Part of a small language model's weights: RMSNorm before and after each block.
MLP neurons of a small language model. Each row is named by its layer, matrix (gate and up: input weights; down: output weights) and neuron, and shows model dimensions 0-95. Each number is 200 + 20 x the weight over its row's rms, rounded and kept within 0 to 999. A neuron's up and down rows have the sign that makes its largest values positive.
After each neuron's rows, "fires before" lists the tokens most often just after its 100 highest values on Wikipedia text that the model never trained on. A number after a token or word is its count.

L10.gate33,199,228,186,215,218,195,180,165,207,222,201,196,203,202,207,154,181,172,211,176,175,187,167,188,176,192,187,231,222,193,193,221,184,206,200,191,189,217,188,172,209,204,177,191,238,202,185,192,225,170,185,226,202,159,199,265,178,153,180,211,227,192,196,211,157,193,216,191,217,224,169,195,223,213,190,200,195,213,189,174,195,182,242,196,162,203,199,208,217,231,209,217,180,170,192,216
L10.up33,196,206,192,192,202,205,211,225,209,225,183,211,195,196,183,219,184,216,175,195,234,184,215,208,207,215,208,186,236,178,188,189,195,219,219,224,210,204,197,200,182,201,174,215,188,184,208,188,209,187,257,217,182,224,168,185,214,206,211,189,188,180,180,203,176,185,179,200,180,215,201,182,206,204,172,239,240,183,224,228,186,191,198,242,222,201,198,217,185,184,164,197,194,196,209,192
L10.down33,178,213,156,231,193,217,199,175,200,179,178,215,182,228,196,211,216,228,178,198,224,226,173,190,180,222,217,189,216,194,202,243,203,213,218,189,189,189,191,213,189,214,202,173,193,213,236,233,199,180,192,186,175,168,194,207,221,183,166,214,191,223,212,190,187,220,224,197,202,221,176,215,178,182,227,203,219,196,205,180,175,161,219,178,187,208,186,185,207,213,188,193,208,209,202,211
fires before: "al" 51, "et" 11, "ated" 9, "ation" 5, "n" 4

L9.gate140,201,209,236,199,216,178,206,224,206,185,180,189,178,224,172,199,187,163,216,171,151,201,205,187,181,173,219,193,226,226,174,239,174,186,198,195,192,171,216,201,189,202,183,185,206,185,193,163,222,189,196,183,188,192,206,181,169,194,190,178,184,190,200,153,174,217,235,214,214,258,208,231,198,189,201,205,153,215,172,234,169,187,253,201,181,183,198,171,228,205,193,207,146,217,175,217
L9.up140,181,218,203,226,163,216,199,188,211,204,161,165,166,170,210,213,224,185,238,170,197,205,223,200,219,195,211,196,216,204,219,175,202,218,216,193,195,199,219,199,165,231,200,167,196,204,199,189,236,195,225,189,189,239,180,177,197,183,219,181,175,187,180,189,234,195,224,245,221,195,226,199,215,163,173,195,177,221,154,205,199,215,190,209,188,185,177,165,186,218,191,179,179,181,188,198
L9.down140,190,219,179,203,171,219,186,220,206,199,169,207,189,198,234,220,208,192,213,184,244,252,217,202,213,189,219,185,174,201,210,197,226,220,197,206,230,206,218,200,166,188,198,188,187,177,232,208,179,209,210,175,214,222,204,189,206,146,247,185,185,188,195,153,227,204,214,225,197,163,202,199,197,214,197,213,161,205,179,190,187,231,215,200,227,188,221,195,180,197,216,198,193,186,234,174
fires before: " |" 39, "–" 13, "," 10, "." 10, ":" 7, "–20" 5

L3.gate450,206,208,210,233,187,185,216,171,173,199,201,254,228,224,162,192,195,175,188,210,193,236,199,192,188,180,176,197,185,178,208,211,233,195,225,175,185,229,223,213,176,192,212,228,193,175,221,192,187,216,212,217,200,227,237,201,230,192,187,214,206,201,155,238,208,222,195,220,191,229,212,191,185,170,214,187,213,247,170,179,204,201,227,179,201,205,198,195,230,177,227,204,204,165,210,181
L3.up450,172,194,199,193,189,187,194,185,209,226,190,193,204,244,217,191,156,171,156,159,188,194,164,177,195,201,227,205,176,187,181,210,191,163,185,191,173,207,215,194,155,201,237,213,202,192,187,153,196,193,192,178,199,175,200,240,189,182,187,209,220,225,206,192,190,186,162,180,175,197,185,238,176,190,205,184,199,192,203,210,195,206,212,221,195,201,182,201,185,184,184,190,221,202,241,227
L3.down450,195,215,211,209,210,201,184,191,205,184,203,235,192,184,173,216,204,202,223,223,182,251,207,204,199,198,185,203,221,197,231,221,227,212,200,207,217,182,238,201,218,217,151,220,211,236,175,191,169,182,191,220,225,191,183,202,220,234,211,262,202,179,217,201,169,219,231,198,224,196,185,183,204,213,193,217,212,210,213,185,200,153,211,176,189,196,186,215,214,199,200,242,175,210,197,195
fires before: "\n" 25, " He" 11, " |" 8, " The" 8, " In" 7, " She" 5

L10.gate127,228,240,209,186,207,187,183,186,211,192,206,161,185,222,160,183,204,226,191,149,223,208,199,207,217,214,212,186,226,193,223,222,211,196,165,205,189,209,235,209,225,178,183,187,247,204,180,182,217,192,187,192,153,191,245,197,208,198,199,205,233,203,194,180,174,234,203,181,186,209,203,166,187,201,185,205,186,187,212,224,186,155,198,217,195,209,180,174,227,206,199,216,156,195,214,204
L10.up127,218,199,186,215,203,211,209,173,200,240,193,194,189,192,199,216,186,233,203,177,229,198,221,212,210,161,204,181,245,208,222,200,222,205,217,216,203,236,207,195,197,216,224,195,212,213,212,213,230,214,227,191,212,232,182,172,208,203,193,222,230,220,226,197,215,213,201,215,192,161,216,200,229,187,178,193,175,200,180,181,219,225,187,199,221,210,162,189,239,186,211,189,184,172,202,193
L10.down127,192,197,179,247,197,231,196,188,163,180,195,188,212,196,217,184,181,203,240,194,229,192,240,184,208,189,238,193,184,194,189,186,196,208,214,209,209,210,188,202,187,220,253,196,185,227,207,226,204,181,203,179,201,185,189,181,184,198,185,213,179,224,185,188,216,189,232,219,190,175,245,231,231,202,187,198,188,179,143,179,196,234,199,180,194,169,181,173,209,181,187,202,256,189,198,206
fires before: " |" 39, "y" 11, ";" 5, "." 5, "s" 4

L6.gate426,186,223,199,189,208,200,172,200,234,204,169,196,194,223,177,156,225,200,178,220,173,211,218,172,204,184,194,184,176,187,205,205,181,206,205,196,190,170,212,216,201,210,213,200,188,211,201,195,182,177,212,220,233,209,240,190,186,205,227,186,195,191,188,179,176,227,223,209,205,179,172,217,169,183,219,192,194,233,207,193,165,174,202,229,177,212,196,187,220,189,195,177,222,190,205,232
L6.up426,190,221,249,221,201,200,205,212,176,204,208,226,216,174,219,175,230,194,203,217,172,244,202,165,192,215,196,234,203,193,215,191,183,223,166,206,189,169,229,207,203,214,214,209,239,202,192,184,198,220,189,203,210,179,219,197,218,199,219,210,184,198,171,203,191,195,203,230,222,212,209,212,217,199,238,224,172,236,189,216,170,201,196,199,184,183,196,192,198,203,188,182,185,217,199,175
L6.down426,187,210,208,204,204,216,215,184,201,223,207,230,181,180,240,203,213,180,225,173,187,210,188,189,193,216,154,213,202,215,201,231,208,201,197,207,210,195,208,213,162,196,223,215,214,177,180,216,217,210,221,190,193,184,206,209,201,180,181,214,213,191,186,212,229,231,146,235,202,212,232,211,178,196,173,191,193,165,197,194,212,233,221,160,197,176,215,211,184,195,196,183,188,211,183,186
fires before: "," 23, "." 20, " |" 10, " T" 6, " to" 6

L6.gate328,190,209,205,211,204,231,205,231,172,165,227,218,188,198,214,180,176,166,194,215,208,204,167,202,192,152,183,223,202,169,207,208,214,206,209,202,190,200,229,229,228,204,243,231,216,211,222,200,209,197,213,197,223,211,218,234,205,205,181,254,187,224,195,199,207,230,223,181,175,208,194,151,203,231,217,187,172,183,201,222,188,185,215,207,195,185,209,203,232,166,195,220,197,185,206,197
L6.up328,206,233,244,185,185,190,165,158,182,173,189,163,212,221,229,197,204,208,218,193,194,202,215,187,184,186,215,192,199,192,206,204,184,191,179,185,198,223,214,205,198,169,169,194,208,180,194,194,172,184,201,200,184,190,219,185,198,210,206,194,189,208,190,227,161,227,176,176,223,193,172,185,186,143,180,184,249,218,238,198,201,195,212,167,199,212,192,183,213,221,199,183,245,193,181,255
L6.down328,201,216,201,208,198,215,229,213,194,188,219,189,203,195,201,179,179,194,203,198,228,234,195,199,195,170,176,202,181,203,191,161,208,217,225,192,189,226,246,183,213,217,213,205,201,202,201,185,220,195,217,219,218,183,206,203,202,187,191,231,185,206,193,177,183,220,211,194,189,196,219,184,212,193,217,182,249,178,183,225,205,179,194,195,195,212,196,204,200,176,193,218,195,218,216,196
fires before: "\n" 24, " The" 15, " In" 9, " He" 7, " It" 6

L3.gate394,203,203,217,195,191,191,209,174,227,169,197,245,200,174,181,181,196,212,197,209,245,224,189,208,193,222,198,211,166,192,198,227,194,213,228,201,176,199,192,196,175,182,203,200,170,190,207,222,195,246,218,183,184,231,225,192,167,193,173,228,202,188,230,209,187,217,227,167,167,182,220,210,225,199,213,188,202,204,190,203,175,200,202,209,220,186,196,198,211,191,187,210,197,171,186,176
L3.up394,197,207,191,220,199,186,237,171,175,195,189,212,199,207,226,188,223,210,162,206,201,207,172,204,212,189,198,196,202,241,169,231,246,163,212,197,201,208,217,209,181,202,236,195,195,190,165,183,196,178,234,213,215,210,208,230,187,211,221,177,222,212,181,203,207,209,208,197,174,206,194,164,195,207,230,227,200,227,179,170,230,187,204,208,195,196,200,203,164,212,174,190,226,136,192,223
L3.down394,197,227,200,188,217,223,195,187,195,200,195,191,205,206,186,201,174,162,186,201,183,218,212,175,194,187,183,170,197,182,206,185,233,178,183,196,183,206,198,224,203,200,196,209,249,227,227,196,208,183,167,194,215,188,208,239,196,218,202,237,193,200,178,204,213,216,182,195,200,192,213,240,209,181,196,175,178,222,218,237,183,179,195,182,202,215,229,163,224,205,155,186,204,233,194,195
fires before: "\n" 25, " He" 14, " The" 9, " |" 5, " A" 5, " She" 4

L13.gate240,169,172,179,195,228,219,182,192,226,219,209,171,195,209,207,190,185,201,199,171,185,189,189,195,208,204,193,212,201,205,181,223,213,185,167,197,168,204,183,162,193,186,197,196,210,215,182,221,228,191,213,204,192,179,208,250,195,188,200,228,239,185,208,220,186,210,207,203,193,193,164,224,188,193,148,184,218,191,204,183,192,197,207,189,191,204,206,194,211,199,155,189,190,199,165,190
L13.up240,196,217,153,189,206,185,202,209,193,209,170,196,186,196,212,220,216,209,205,184,210,199,190,176,193,178,196,220,168,187,201,196,198,231,208,198,210,206,228,200,168,200,240,215,216,216,230,220,224,206,202,225,194,201,175,206,190,211,181,191,231,171,215,198,182,196,207,212,192,208,234,190,186,180,198,200,192,192,201,201,195,205,205,194,220,197,214,188,174,177,214,167,234,199,211,172
L13.down240,204,206,181,211,194,171,192,193,202,180,204,205,184,222,221,214,209,190,195,167,197,203,233,193,233,197,215,199,154,182,202,190,164,177,219,211,192,179,215,159,184,200,194,179,220,191,206,210,200,194,207,190,166,231,198,214,217,187,208,174,194,201,137,204,201,191,192,181,200,184,247,215,217,211,232,189,184,170,215,175,198,210,191,199,208,203,202,187,189,180,178,182,207,195,223,217
fires before: "n" 26, "im" 8, "g" 7, "em" 6, "is" 5, "al" 4

L3.gate412,253,187,194,211,200,207,191,251,197,192,210,222,194,163,211,171,199,169,198,202,218,181,213,190,183,215,249,209,200,187,194,186,164,170,189,213,218,188,213,223,209,222,193,188,185,151,236,201,189,205,199,201,213,214,204,188,227,224,159,216,221,191,232,187,181,209,202,206,210,194,198,191,219,232,228,174,209,157,196,197,176,183,187,189,222,237,205,195,221,181,183,220,181,189,234,194
L3.up412,207,204,209,194,212,159,182,233,193,198,227,204,176,175,199,212,189,189,193,219,190,212,195,212,212,223,215,219,198,220,199,182,197,239,206,211,206,195,253,202,187,200,202,205,217,253,159,196,181,206,195,204,157,173,209,218,218,180,162,197,214,194,216,162,243,197,192,218,216,243,196,176,223,184,193,225,188,197,210,189,196,174,197,135,181,211,235,178,211,191,219,190,169,199,225,233
L3.down412,187,213,177,191,198,209,204,211,227,186,211,213,214,199,180,191,195,226,214,198,228,155,196,193,171,209,245,196,225,200,188,212,186,193,195,223,190,177,167,182,214,215,157,185,219,181,217,212,206,170,220,214,223,201,205,182,155,215,163,171,219,236,212,189,230,216,202,188,177,198,173,208,191,176,199,197,180,171,193,224,226,211,196,214,227,208,173,212,225,162,228,202,185,203,204,182
fires before: "od" 33, "al" 9, "ver" 7, "d" 5, "rd" 5, "ry" 4

L8.gate309,209,210,185,188,203,244,160,217,191,188,163,223,201,199,184,215,167,198,179,199,209,195,167,199,156,193,224,207,186,177,207,195,146,179,195,207,185,182,178,216,208,202,170,196,219,185,210,185,215,138,244,225,190,224,179,172,177,196,170,196,237,205,184,188,212,221,198,184,181,194,225,178,169,189,228,193,194,178,224,194,189,187,161,186,228,210,207,209,216,188,193,172,163,162,185,200
L8.up309,213,230,211,219,206,211,164,210,147,189,214,187,181,205,201,197,168,201,184,194,141,193,188,226,215,210,170,200,177,219,224,210,215,161,166,194,155,172,221,233,180,192,220,220,199,189,187,194,214,176,181,197,168,193,180,199,178,169,191,202,232,181,213,183,217,198,203,197,230,212,216,185,187,219,219,200,196,209,239,237,170,195,162,209,178,205,231,170,222,195,228,196,176,183,212,174
L8.down309,212,240,172,235,223,173,190,197,232,186,191,220,199,172,186,211,186,174,178,218,164,157,196,192,175,182,228,184,201,200,168,220,178,200,173,184,182,216,196,220,191,189,187,218,209,198,196,202,234,221,212,198,179,172,159,197,182,201,188,210,196,204,184,222,201,155,183,190,225,191,229,171,180,221,212,209,203,203,215,225,219,187,232,176,194,230,228,202,199,165,191,226,186,221,197,201
fires before: "od" 32, "d" 7, "ver" 5, "al" 4, "ri" 4

L4.gate297,230,208,206,238,187,170,209,173,214,185,145,220,245,176,189,229,194,209,177,179,208,213,209,184,221,180,228,186,208,203,215,198,210,216,207,200,198,194,235,226,181,192,222,216,207,223,195,173,210,199,230,199,205,230,205,212,192,183,173,236,206,191,196,196,162,237,218,206,164,207,194,209,185,216,239,212,214,213,189,194,194,178,224,174,199,201,207,187,202,182,181,233,197,184,223,234
L4.up297,207,197,202,180,181,165,185,178,189,170,188,213,202,194,202,185,218,193,205,186,202,218,183,190,211,219,188,187,214,171,219,234,259,168,197,170,189,210,212,197,182,204,209,204,207,231,184,211,193,196,214,185,225,186,195,195,194,204,235,212,200,187,220,199,241,207,171,183,160,218,200,197,194,218,223,198,218,190,193,147,177,196,204,195,196,172,229,167,201,190,197,173,187,187,179,196
L4.down297,215,201,231,189,161,199,209,238,212,201,221,169,241,206,199,202,183,216,223,201,197,228,231,177,189,171,198,212,197,246,208,168,193,204,186,191,198,219,231,198,185,200,205,198,214,221,208,193,215,181,212,207,178,191,172,236,210,204,164,207,189,210,208,200,182,205,205,201,190,206,167,204,187,191,161,226,211,184,232,228,188,188,195,179,189,236,195,196,198,180,181,219,214,238,195,232
fires before: "\n" 29, " The" 13, " He" 8, " It" 4

L9.gate635,241,201,210,193,203,221,171,200,215,207,189,198,178,190,199,187,191,214,206,194,208,213,196,175,198,210,195,194,204,195,195,193,159,188,212,210,205,201,202,219,188,208,212,217,206,176,245,191,203,208,202,222,192,199,206,185,160,223,239,232,192,186,199,204,188,175,213,227,171,206,157,206,169,177,203,188,205,189,209,200,197,216,172,181,190,152,206,169,205,161,183,189,201,198,215,209
L9.up635,219,225,219,173,214,192,197,185,173,175,216,177,209,224,205,216,163,211,203,201,191,136,202,223,192,189,206,193,180,167,206,231,188,179,166,181,212,205,214,174,197,158,180,220,203,188,192,242,179,174,210,187,224,225,187,181,194,196,175,185,204,210,185,208,215,206,183,190,204,181,182,181,217,211,196,196,218,206,162,252,202,172,231,200,196,218,216,227,209,275,198,211,191,206,174,239
L9.down635,211,226,194,182,210,208,190,224,223,193,197,162,175,208,198,201,186,183,195,191,229,230,184,203,179,215,200,213,181,198,199,162,198,244,237,216,189,208,212,183,185,196,213,226,210,212,248,168,191,203,206,207,214,223,197,227,195,205,228,221,217,218,198,196,217,170,181,218,204,175,187,181,189,199,209,200,225,182,193,205,181,226,204,166,203,217,185,209,202,196,176,176,197,200,216,211
fires before: "\n" 53, " " 14, " Re" 5

L3.gate809,196,193,171,210,188,197,181,228,200,223,200,176,233,212,194,179,196,198,188,232,194,220,207,207,203,197,206,182,192,160,184,198,211,184,241,231,161,181,216,211,178,198,237,228,193,199,223,183,170,212,197,229,191,168,234,188,228,218,210,197,209,204,190,218,183,182,174,207,199,185,232,200,180,201,213,178,233,214,189,248,157,183,213,216,255,205,193,167,201,203,201,176,198,191,224,169
L3.up809,232,201,206,209,196,180,211,253,230,198,171,186,201,198,212,197,227,214,202,232,198,230,195,164,186,211,203,207,217,195,214,181,221,175,200,234,193,229,208,218,179,178,216,205,190,200,213,182,182,208,178,204,183,187,187,166,191,204,251,189,184,172,204,218,219,162,207,211,222,223,186,198,226,205,194,169,234,192,205,182,196,173,204,219,227,224,183,207,195,178,185,225,189,216,236,218
L3.down809,175,226,199,164,208,219,231,196,214,235,205,181,184,190,215,222,227,236,229,201,217,207,199,192,204,202,174,214,204,233,198,194,217,187,181,161,204,258,209,208,206,158,160,181,221,183,203,181,191,223,221,216,184,213,171,199,228,181,181,199,212,195,248,185,207,193,214,222,235,202,200,198,194,208,200,194,173,188,184,174,204,205,202,209,168,192,207,207,188,201,150,202,173,236,161,205
fires before: "s" 39, "," 12, "an" 5

L4.gate714,203,185,207,155,208,216,222,192,187,205,133,189,189,190,200,226,206,191,198,179,215,184,201,209,203,214,190,211,234,179,180,247,230,236,206,189,181,228,199,178,169,210,245,195,168,159,218,199,195,238,227,202,194,201,199,182,217,207,187,217,167,203,220,178,186,192,178,202,193,189,190,216,189,200,187,155,196,225,203,204,195,211,188,201,199,205,211,202,184,218,168,188,235,162,183,237
L4.up714,193,213,181,196,167,221,206,209,219,206,206,216,228,235,209,206,160,205,177,225,167,187,218,209,174,195,193,198,188,195,198,222,190,196,201,177,195,210,167,214,204,205,150,204,196,189,243,223,192,179,205,216,204,193,211,206,155,231,170,193,207,165,230,192,199,238,211,225,204,204,204,218,188,191,199,223,206,174,211,242,204,223,208,208,190,182,145,195,219,185,172,196,194,208,232,231
L4.down714,194,218,189,173,184,231,210,193,171,218,200,206,220,194,248,212,211,235,188,251,193,206,214,189,205,206,218,198,213,199,213,201,216,194,196,189,204,199,173,209,202,205,215,178,213,178,219,186,214,216,207,212,201,208,177,220,226,232,179,222,181,164,197,186,197,222,167,203,165,180,223,174,171,196,191,192,168,195,160,217,156,179,235,150,180,149,199,220,203,186,216,200,194,225,219,228
fires before: "\n" 44, " " 17, "un" 11, " —" 5, " 1" 4

L6.gate655,241,189,226,216,200,189,173,209,184,212,208,194,250,205,170,168,217,220,167,211,177,196,162,156,251,195,173,194,209,213,182,205,157,194,201,203,160,204,200,224,202,226,201,221,195,184,208,204,198,174,184,200,218,201,205,162,150,207,182,190,194,196,174,189,200,209,174,197,184,224,194,195,182,188,215,178,217,184,222,203,213,184,208,205,217,204,170,227,223,163,179,206,188,163,219,196
L6.up655,233,226,169,206,195,198,175,210,208,204,239,213,193,231,184,162,199,184,207,237,198,214,194,231,192,195,184,176,228,187,179,178,208,202,208,132,172,187,176,201,205,193,176,185,194,193,228,191,178,175,197,187,189,172,182,207,197,206,224,182,203,180,176,204,204,161,206,228,213,194,199,194,213,181,164,188,199,230,206,217,235,220,182,197,211,217,172,188,201,179,220,188,230,201,200,187
L6.down655,183,251,171,181,232,196,232,219,172,209,219,194,186,192,185,204,192,225,235,171,181,217,229,199,174,196,208,186,214,172,178,239,176,227,208,178,214,188,185,225,208,170,184,201,189,209,188,235,224,184,191,169,207,214,189,194,227,157,236,199,201,206,243,212,229,208,209,180,190,176,196,199,192,217,196,238,181,186,203,201,205,211,205,212,188,178,236,195,189,218,192,221,167,205,169,193
fires before: "s" 35, "se" 9, "k" 6, "v" 5

L3.gate720,178,145,229,187,191,207,220,231,189,181,202,209,214,215,207,191,208,192,201,258,211,218,190,163,192,201,193,193,201,180,221,184,209,190,193,199,155,189,174,220,214,206,204,223,196,175,204,214,236,200,178,210,229,202,203,221,235,163,225,200,194,191,209,217,203,179,233,210,182,214,234,191,212,203,209,199,215,208,189,166,207,224,240,220,243,219,196,178,185,216,168,229,196,211,186,164
L3.up720,178,201,236,228,192,215,196,260,228,204,230,215,198,202,208,204,233,204,209,227,224,222,161,216,196,191,157,184,241,220,221,194,216,246,188,213,203,176,187,209,193,194,228,201,233,192,231,186,165,221,203,229,177,201,183,238,186,209,221,197,176,249,195,205,217,193,216,219,223,199,217,221,230,186,177,216,215,229,199,199,196,200,206,174,235,205,231,207,207,214,201,183,216,220,192,199
L3.down720,208,205,188,195,219,196,235,153,186,203,199,187,192,189,209,183,213,212,152,227,170,188,230,206,209,203,216,229,177,218,166,199,228,163,179,175,206,218,218,221,143,204,147,174,189,202,165,190,225,182,194,171,190,200,186,183,220,216,190,173,230,182,191,209,209,225,197,162,175,184,215,230,187,224,198,165,194,164,197,211,191,199,148,204,181,221,193,205,207,164,215,215,179,203,212,173
fires before: "s" 22, "d" 17, "nd" 7, ")" 5

L8.gate1015,177,203,176,212,194,208,200,200,209,181,190,199,181,254,145,204,200,180,180,190,206,208,182,182,190,201,221,210,190,216,203,199,173,219,200,190,163,203,203,203,200,205,233,178,249,189,180,244,184,194,185,213,213,174,195,185,182,187,215,181,197,224,176,193,214,197,232,189,180,216,164,184,199,214,230,181,168,145,205,226,210,229,181,205,230,204,205,165,216,211,206,194,187,219,199,220
L8.up1015,207,213,197,223,163,179,192,205,188,211,237,232,211,205,235,199,192,213,225,159,189,212,196,199,234,215,227,231,214,193,212,209,175,169,213,164,214,244,226,217,196,232,199,202,210,195,193,175,207,218,187,192,194,196,204,175,148,213,163,206,243,216,205,201,198,230,193,177,177,223,208,208,205,175,201,196,186,192,189,209,188,205,118,209,215,206,206,192,202,182,195,204,162,174,218,225
L8.down1015,205,218,220,191,203,192,192,178,223,160,163,189,228,179,176,187,183,214,201,189,218,196,188,192,196,233,183,201,211,172,216,199,165,212,202,211,190,208,169,197,167,216,185,207,202,226,201,190,186,183,191,192,183,206,194,196,219,204,208,204,207,166,183,195,239,159,221,187,214,249,166,170,194,223,189,214,227,199,225,224,247,221,203,189,185,210,157,205,222,151,242,217,186,247,216,196
fires before: "od" 28, "ed" 20, "al" 12, "ing" 7, "ance" 7, "if" 4

L4.gate892,202,192,226,203,184,226,180,225,191,197,202,201,197,179,208,189,208,174,163,196,191,203,231,208,193,224,199,204,182,178,178,221,225,200,228,206,181,196,179,199,174,205,176,201,172,199,183,207,211,222,211,232,197,190,202,180,182,222,181,231,180,229,193,204,185,219,137,189,191,223,211,201,186,202,197,169,172,210,239,208,199,182,178,193,186,212,204,189,204,176,209,194,174,187,218,207
L4.up892,220,239,194,176,214,186,203,184,187,178,168,218,212,216,177,210,186,199,186,202,182,208,188,178,210,229,224,182,166,173,189,201,186,209,194,194,193,206,187,224,192,226,219,172,187,164,215,206,218,164,233,185,197,180,219,206,192,213,197,218,183,196,152,222,185,211,213,206,204,203,191,201,141,207,190,159,204,238,180,183,192,185,206,197,225,164,181,201,189,189,204,215,212,182,201,188
L4.down892,188,217,196,197,208,180,214,224,206,167,196,204,228,225,228,226,185,206,214,200,209,232,219,198,202,204,188,189,194,190,250,179,219,198,222,217,196,176,205,171,180,197,213,214,195,173,214,236,215,206,195,180,185,192,209,196,187,237,214,204,203,194,225,224,202,184,182,204,188,187,221,191,176,205,175,163,189,234,190,226,175,230,224,183,200,208,186,208,205,211,217,203,238,202,221,230
fires before: " |" 38, "\n" 17, " " 5, ";" 4

L3.gate780,197,194,223,162,203,211,187,236,207,169,170,176,204,207,223,211,173,164,201,219,207,220,215,184,201,178,172,209,173,151,191,227,187,190,204,208,206,226,235,164,180,188,209,160,160,211,191,190,189,236,196,200,236,222,209,201,164,192,170,227,160,220,210,207,212,219,183,227,179,210,164,215,184,231,201,169,172,186,213,223,206,146,188,164,176,199,183,211,207,188,191,199,185,202,197,220
L3.up780,188,184,222,157,210,216,178,163,214,169,166,229,250,178,207,185,189,173,174,212,181,164,210,199,225,204,235,201,207,187,177,204,207,179,187,203,179,183,195,172,198,209,171,210,199,209,231,225,162,206,207,188,224,202,186,186,196,198,200,203,167,212,214,198,210,214,180,206,183,201,175,245,207,200,203,173,202,193,183,224,214,202,188,194,177,195,187,155,189,184,204,178,196,171,143,229
L3.down780,202,232,162,188,201,208,182,208,234,189,177,172,202,211,220,193,189,197,215,231,222,200,161,186,204,187,211,197,170,185,209,208,180,201,232,196,190,219,200,198,179,195,229,190,194,202,209,213,214,147,176,192,218,231,199,189,223,272,204,189,200,183,183,224,223,184,197,221,209,190,206,205,190,225,208,188,196,190,204,218,231,201,192,201,191,204,198,239,224,167,222,194,222,189,216,190
fires before: "\n" 35, " A" 11, " " 10, "ell" 7, "ance" 4

L10.gate288,184,235,243,204,200,248,167,177,196,219,156,212,211,204,173,171,174,186,175,206,165,169,200,205,190,208,163,210,166,206,212,218,189,193,219,196,198,188,222,199,201,211,187,226,184,223,197,166,171,200,191,204,181,212,235,193,194,230,208,233,207,205,187,210,176,186,192,139,206,198,203,228,215,223,200,160,212,200,197,209,188,217,223,196,184,208,170,206,190,211,207,179,190,217,199,202
L10.up288,210,235,221,206,217,217,223,166,192,173,165,226,193,192,167,197,189,180,163,205,221,156,200,199,174,177,202,205,217,203,192,172,200,157,242,149,195,196,212,182,227,239,191,196,191,199,187,174,184,224,199,201,178,188,213,206,226,222,209,219,198,221,205,207,203,183,206,190,207,218,183,227,224,231,198,187,213,221,228,180,201,236,209,225,200,225,191,182,173,212,215,207,179,190,180,188
L10.down288,193,196,185,220,185,224,198,182,198,187,190,239,179,231,189,197,215,187,196,193,182,168,167,212,195,195,196,194,187,221,186,214,201,217,215,186,211,206,173,191,212,218,193,172,216,191,200,171,206,184,246,211,212,180,177,191,191,165,166,223,190,205,211,194,204,166,213,206,190,226,241,214,188,199,213,202,243,226,184,185,173,196,194,198,222,201,190,186,212,223,203,192,199,184,193,204
fires before: "-" 67, "\n" 8, "B" 4, "R" 4

L4.gate315,182,217,213,181,205,202,209,192,199,225,168,191,231,158,165,192,209,159,220,191,167,207,234,193,197,193,211,176,142,188,195,232,181,220,218,163,193,209,201,191,189,209,208,218,187,188,197,189,196,206,250,199,206,206,236,197,214,169,173,223,207,184,183,226,172,208,200,217,193,190,210,186,203,216,231,165,192,196,194,180,222,223,237,184,179,238,159,211,212,194,226,169,186,176,208,194
L4.up315,177,182,217,196,228,237,160,212,204,194,189,211,162,220,208,164,193,184,197,219,212,205,200,196,173,201,173,237,224,172,195,194,191,196,211,205,218,180,210,217,205,198,215,214,227,196,187,175,222,223,197,212,234,199,232,209,193,196,190,197,218,221,178,189,214,182,185,191,208,196,237,211,239,209,204,196,205,220,217,205,196,202,226,193,185,203,204,172,201,220,194,190,202,172,208,207
L4.down315,194,205,159,220,163,189,194,179,187,194,212,225,177,210,212,214,191,204,177,211,209,202,205,206,198,204,215,218,186,196,200,175,173,219,196,225,208,220,191,211,239,218,193,161,208,185,194,184,205,190,199,188,190,188,218,213,214,213,212,229,196,221,168,216,191,215,200,183,171,220,200,202,216,174,213,205,209,174,212,191,196,163,171,210,227,210,212,196,151,213,204,192,154,253,192,222
fires before: "\n" 39, "-" 23, "H" 4

L4.gate954,224,214,227,254,184,208,165,182,186,199,212,180,169,189,170,166,217,172,198,178,197,225,182,217,198,210,188,264,171,195,200,204,185,225,201,206,174,211,193,189,196,199,214,220,201,184,181,220,185,204,245,192,192,214,230,196,215,218,172,168,209,215,191,217,192,200,195,192,185,179,185,182,182,204,230,199,199,232,206,229,183,211,194,193,182,181,182,206,212,193,222,212,190,156,234,196
L4.up954,199,175,193,202,156,205,158,203,191,208,195,210,224,182,179,220,258,220,208,203,200,206,219,242,199,191,206,190,213,239,224,188,194,183,207,209,195,185,222,210,200,187,198,220,174,187,213,203,216,201,174,178,208,215,208,211,188,182,224,191,225,180,218,189,201,199,206,212,211,179,163,208,202,179,210,192,212,178,161,200,184,179,193,200,232,228,209,194,214,189,209,219,176,198,206,207
L4.down954,207,177,180,160,209,152,241,200,222,196,231,146,226,203,230,194,192,247,249,204,196,241,182,189,189,180,219,226,200,187,210,191,243,215,199,202,194,167,181,193,223,211,187,195,227,206,214,181,212,205,163,213,194,205,142,215,222,159,165,222,201,199,266,187,211,213,194,215,183,167,219,216,201,201,168,188,200,223,204,215,192,159,196,200,228,196,169,196,181,222,168,182,185,208,179,214
fires before: "s" 59, " Championship" 5, "th" 4